Part of a small language model's weights: 4 heads of 128, learned positions.
MLP neurons of a small language model. Each row is named by its layer, matrix (up: input weights; down: output weights) and neuron, and shows model dimensions 368-495. Each number is 500 + 40 x the weight over its row's rms, rounded and kept within 0 to 999. Numbers have three digits each.
After each neuron's rows, "raises" lists the tokens whose logits its output raises most directly, leaving later layers aside.

L14.up41:521486472529488474559546444455448481563489459521492504514514440475500565474535504552478490530509528542452497513508481487551486464560417544502490488480433472429468526548531549492456418580584539516416505510430531486552554585495551541515483522518531431519488571519442516526510519544479541486524443503507471450546497446533527405471505495475520439585507469452479529487462473483423598531544
L14.down41:438479521481450515521479496454513547597528524549578467518381488459522530467492498466456439444508523587397507542515490556464477487454505447541525483508469551451506445492462469560528574462533524476485459446476523563500425512478557530540487500449538496536493561485502485505536524482537481520529551438461475543497484459480491511541499491449444523540511499450482399500487519543473517474513
raises: "amed", "ames", "ital", "otes", "omen"

L14.up428:529463545510504473429546437486512463558510519470500542514480564422508590490512518518514522482429504486499503477520478426572537503498515438426358507535513495483501533541499483457469448528504475472481554510470473455491517524451425482526426521439517439535533573475512519477544528459438553530475490458441454488435529479506587512527480454525540523555486480492527422530485459487524519514455
L14.down428:486474587543444454482516536456469467546489486515485541547561507517478535482531483454518466525522490506502505574533488520497515474500570466493470466494477444519551527531582481434534499510526519466410551575440471507486526461570492455411452496483563534550551510480474492472531487527492478542446558559457514442509551533487575489569506464462478593583550501510461450463471494483540466517529
raises: "te", "my", "he", "per", "o"

L13.up593:502480481592493498532509492428471567499529498517586471461562515545544518555482501522489482479530501459553512401501501475559451546416495452439516451528527492431492534517460610500501478445453481533553509533505571533480535527530485460505489417482441590525498613535447432564507447416509523457465571518504594491545545409464622527492519490457516492532534544538417547423584495495482518541468
L13.down593:458535432497540585443534522488471552493492568504467531466555533552511574538502467487563539500472508555485507493466467517553461496589535468445448463554532480450469558450494542565559423487527440427494457469459548483481526502542466500507540518502454529454495429480485421454446602528547486512442586523482562544509515489577584505480509549469492436460551463452462511487523552467522537522566
raises: "able.", "ée", "able", "y\"", "ational"

L14.up1747:461490505442502479512508566605491547476517459476543473489546506582492538555581452503490509476441494451436467541543481478477494415443436417490480486459385479444509497430414456530476561456528430515564503476403464479508516526510526533482473468480496470521522414498580514484485495548480518428505650455498534565530520497466531466481532516504542514453532501510493565478514501468508461500483
L14.down1747:486515516415506564414493563525539497498464553448407491493458577531548460523501578544490453536438523482536478523467472504529462424485484477467493486474481498513504454513503533604497483429488579447473552499532473489539512441481552401578484505438525516571507479513439457492560445478484454487514559534522488516489491466556547520478519511438456519449494536503520530597520461451542435520452
raises: "val", "31", "29", "21", "30"

L13.up1402:503433526567520501558526484438476518430522582489409494523545463514523558479458506496482497503452510570543549527467474446512498504566465493491509459467518470517599531453438601453458491464490547439470441509443560487522545474509512536482457518463490502449531527460475499553470537589439533511472477533563563469420527521559411463544556506497473470511519506544560508498529485512523452487532
L13.down1402:459489471549513487498488488567575572497474520432537525543544528482520462486492476456555484459530467508497523571480565492468496502528504493530528530550488514549530528513533535507549490431492493512469558541490447525574499483468468464464519508433542496477458586521477512492511488490434461493424469534547580492558491482496463523509462495502538485502532483517554479486430492445459451503625
raises: "s", "s that", "s to", "s of", "s "

L13.up238:484506568487505535512500483472454511498473507502478521478602477590486480471545451420556496478462543427509550500481571561535491470447460581560431518501511538385529512548470463490500514515572533497593480516532478528523505480520477523480520437535473446545469437484469529459516480547512551511493473467532477514479538485482499431509489459525505475428565473442613558482485572459478464501512
L13.down238:530485423445448499515411518438421493481447525477552516535477435503532485460489516442430486482538514510533486556597470480503501496469502591476473458510533466437600493422454426482521479456477548532515566516522480515480464506488493491566488491527518579471439456480526594515500522588518489567482502509515544506487502509499553491461578532499529443501505497512436520594584531475438520546537
raises: "ts.", "ts", "port", "t", "ot"

L13.up294:524525493482474469439401498536513527459545490509557507514458518501517527551433474412512481479553487526368412528418462524529488471561533578499543500477496533437484503472494444539465526507479501489466466531506439399519505444517462572529484504524376562457554411531506477483548527526502516514498521463502455492494462490506503543508447532488502541500508535525447478559480531494529507470499
L13.down294:472551499493501489408455522442491510497506502442492502512514560503491558541549431534481485450422487453453507514472516430485517440560475508617546485489479442484591538512588508547505518466515498518445448538521455455494524485437411430453555484546458557503479459508505464525467464514565431563491516482518500506557497481527486572506537534516520522488493472518485500525564516523504468487509
raises: "ides", "ide", "id", "ored", "ide."

L13.up1126:462551463465540538545475499440490547597527598412508516538497454554528539520508533486516559422416430474519459580475451515489410499559465491545541594466520510529552503505474520531513472496489522504525492558492487473511565480389522515501483488472468481641456519493525498444465563574479530517465521482499527503496525463534505517528449513496517456453498558528570471527544483558527491507529
L13.down1126:508512537440500517514547542475531562527469495466530468507495548521469542403508557494460440519425508573522534451468559469500452483528446476453449550419527486520513502521452530515572503539495527571578445552563476391571516477445498490510505483538478480473447448517495511464520424567483497465522542495518442486438429523497463480548475432426523486436626500489538557484457473555526532451516
raises: " opponent", " finalist", " winn", " opponents", " favorite"

L13.up908:439442593508453560528488493448535499498497482444554564486504521524459440435523524503457415470579539539531555476525465508448456390522509583529514526436530538507487498505547555479459454562517452582548543485522495491580517487488419519529503486514544487469571491529483484486458556489412540438502495442525500439514448560456550473511561541555436531461486525525532516420520530516494505480493
L13.down908:440481524542480562473475498507521472571473529504494512538558529521487528539462504458440499437479510528483595475547485495538478512484485462568439545438460531454503559576500481546529537519515479454529506490523490449534490487525559550596477524532516500496432458532468460488531546475469555531446509541526505501559435517442494391442456492535407475454522449482495437567515478401430461502533
raises: " right", " left", " side", " end of", " end"

L13.up1833:560538485486489497455522474526457531612542511560482489501474493478545499563531562522481482525518505512434548462509493464523537533462395428475443521491524494484505544495465548510490527509430534468509518507435486495499499558456456508501469535477400471483571560534565485472595475512486521515473528499521470477442463466470530489534514557507541500540557468464510462510462474471488565515428
L13.down1833:476489506458495516486464500439480528536544475472504540543484538533512488547508481525472513489471503538540569523516542483518516488461498439492458481554519564467485517519489491535461553492482540449495523474486551496508488484485516453537483539488422438499506490478527465475507569494532508481473525514386568424477532576438540503480520516515507448558505519445508518532504539481428525445421
raises: "ves", "che", "ly", "se", "ks"

L13.up1623:501503487512469479423547559550444487497474599529491587524454559503540560520596510516510507506461567500465468561533506529517461520500549459514507503533487523557497482489478560452498477491476430511454500420555495534444540532508521487499478483395555552496520550493488469449537519442486554536523518446503548534524551475535547481463486544552499451479556438545508532502583505493510443501474
L13.down1623:527505511467524529420525496514510435528483531455516503483511598603522518578482519495500470555548535508493488457546492473489524503547502520490427537498481496486511540461484624421482520541472439507557508471519484486423437509443496459324491553415564532481424493536519509530531504433480429588485573451450498441513532493561563436499509528567450517533515448490491493512548483499511443476522
raises: "aries", "ary", "ed and", "ous", "ed for"

L13.up752:520465470517547482559472505433511471555435522501569630502464443528502589474485488512464509471495490581479483575493494413445472576509531484504540531547481517496480490432502469563553483546476518580582574578468504480529534577530499427507476451444420480509538512509527523481526526565483557540596485518558505474514510525462526554518478520491500530467443498514475563462492533435555524460464
L13.down752:479565394534494428503488489510501471505465448532492518519479506538552511514414455455533505480447495553602526448595557525524505571466492487561498485532517507527479490515535477547512546505522577460523460471491526487540501461538479443503475460453520451453513451515497499469436522576543464534519546484499601466463521482569532533511542503470511474474475503528518511500513479473472480489393
raises: "ation", "ation to", "ated", "ation is", "ating"

L14.up1388:506491479504517468474548461457595519525497510466527500480561559495484447470498528476479557476516502548481469562458490509502460468498507497512470523543538461549510494512528496568436497477494520484488454463496534512482544595494546591489478502511458463485493507495518553456522543596531490481507492636522579472495549475411498514454578428504534492534518454498472447519493550529457483526486
L14.down1388:492465483490539518437530448482491517483560515497498541502489463528509493548459461538594531519474576551471510512485547521551479490527497504511507550439497513472493476515503481461456466438558484509486509516505498478442540443604541565579442520496519473522499443510480526480467467545482443397514496503494501447479535558462552480456496455522490534463535501514503558508451531507532537475398
raises: "ate of", "ament", "), Japanese", "ate.", "ased"

L13.up100:540491480515456531532539489456631423514592526525550499477541470556472446497481503487486471581534536550469548441428512469508533489438538503563510518500567460452488469454472484565520494534476508476460482495559507522562489538426442568524550499523500520444482473462440527482456534489512521455432501518462550530504487463513476505491472550498488468534446564525536558549458455503476507475459
L13.down100:518469441573415494555514487512524500524567499541529530564541484587504454560480587559512454528512522509444451457505507447569584480496475469531472481538508471471530465544513462517503519552470451500483476533458474545524508504525466496519526558509584492497416488511473515436549531531461532547512557465432475496505525515563469510520413541471519455430524517471571540477450490499512461505503
raises: " weight", " hands", " attention", "ever", " line."

L14.up1595:539517465498519524468561563523495581594502466492498503535490503508522479489484531485497473471493457467488432466538566524434546523529569532524573517509422521481501522541429571543494488477541459506579438504565475449508461484522383535507516475540534484477410554451497559527505489545480544412490478461485521575473505470448471468536466525494465530427559554461452518486416555473514548504521
L14.down1595:541511500525566564461521533502442537542519488486439544547505495525539471507551433471493429463557554477462503558475501513480498510483563516520524463505499424511494514530458531420531462554441473479524451498497478478494521502521505515511506502518529517484439463420461517486507561484555488505451479491433511535524479466475537493594517503479503482482470502435557519470461527505481513472538
raises: " cable", " radio", " news", "-TV", " television"

L14.up1081:535493515521532502585472543547487444516502543482500509530563536472473520485593514484494493491556407504481563516458535585521456509432545515512506440494498439547554515519471553499470523529539468550483576494470514465544470467496462570492501515547540537502522491462516527523467502478419510558482481514558473510472475456450525468530504516500522518479493457559557468485486517557504443462571
L14.down1081:469511498529542488516529464539473577538523475523504503549527476468504420457529526476466501481540507477507550481528561537482548470463481556432485482497499518533518557573537514528503458561503523466540486466506490471525453400489470539485445506472547547540505462465470477515523551494516576475456485453515521550388478509457468524544455500488508525471485461560542522512476464508500507437516
raises: "gy", "ger", "g.", "der", "off"

L14.up205:426468509507485523525409494495558479500488480487585570463428497502419540484453491392539495447492519556520433432497566503496520456591580552546550480504476483466464372494463566518457475496501480490565534487482517470535416490559469434507525504466506495489475410407509502426455491466521520536501526481529510463540497518484442532475548484561486505486564499514515511549453506462524450473408
L14.down205:521565524523429585509522490511539514474461478508509505522530532494459531455519496437542510492520545473487522492474490524538404482543514478529588558525556462549446439489540508516538413522509442508557550452510505533497515479472493465525556442571462484492457509457427536446488493506491563475506561526475514448498447507469514487508589522499445505513520444540484483464546469473524559493483
raises: ":", ": E", ": M", ": W", ": S"

L13.up508:530531542526550522479448460509556515554454489450533480451546500556520500536493476486560492530506497500569521524534576429552541494491528479468516585574527534556499530470505456440463490476521471481449476528450490488462478480472547524548530491561549514499514538499587528541512441588498513564465431527448455506526503539472502523447489543566562491474530481504536495433501459573496577523574
L13.down508:583470574429544532590488525509455453516555530501430520472501527458471462426562475454468365493446489505457515506498487559543470574451499465477514496509519490470541578519445491429520547455507512490477526492419450537530449469563540497596527531469482510551492482420507493525459534516518459471451547467478463483479474488526473431463527487506497511484487543524484560503458516485439513518497
raises: " \"R", " \"W", " \"J", " \"P", " \"G"

L13.up1747:494508494520477515524435545517489491469490563550446502481607473566437507520554524502480582473510446499471482484445564482463477480477541500450458450518509421509463558510520557460530473497521484464567412547460451531510524478514546508519516557542508505498542452449540524543474537501532548436460464544533487465429508507565546483480548456524487545491447536526421521525411600533478514529539
L13.down1747:514510502492488444515460536489448497527468511530469471522523399506505476496584515460444554474520458405506516538442523485472455490456515475543522573496489415533511603450523485490462534471461509494411510580471526577454500457433500557593523530421494554518537434440488591488552516535477488446442533509481516488484505546442454498445482534496468522515456531510457460477458480525518498519493
raises: " available", " difference", " choice", " use of", " possible"

L13.up1875:635504479591448523510474438498448505571480568566517511458563505452522529524478511515509485465561484559435428519498525553517546560493482506467497519516503453474517474442451521472481446542437566444437507523534545493554453500483477549498436488451466429519497478412482466593605532537498552522485454469496555512516502531506553565506531540472482553506548470489512509576525506475438468500475
L13.down1875:497445433533533476523467517516488435536458534503464486531500490520552495516549483515523427449451489543553482489570537473496502474592527501477576505536471508553560532479552520497525548492520498508493468521510461521504470571445470468487494569456520475509525563484564531505518510443518450505461546511463551465492546485548503564561504505509464455523515510496558488542409465525447551505485
raises: "ize", "iz", "izing", "ising", "ary"

L14.up1598:489501495481525517497434471541481578483519560500437524566462520525531506431534482468468481480557408497461467580491534510486498494486479465509474499471452512455496503474485522511476493512482545557482443460510509532523438475511513458476533534532543467624505521452505516557490561453518536530558511479513478537466461503413517488475437539439497513457495509451481444478508524582538431492424
L14.down1598:388586497496472591549503515516464456505456433508471464525512546470533521552507469560382501479511471443535576534420463571525534499481562545426478455476561497548567437504506480567505472551520513476557495516524506491493574501456517447532519509550563541528515470543503443468528544584544523468481441536499446448504479525537562517520492517512450493511553504492542477523498465516524583554460
raises: " fall", " off", " advance", " end of", " end of the"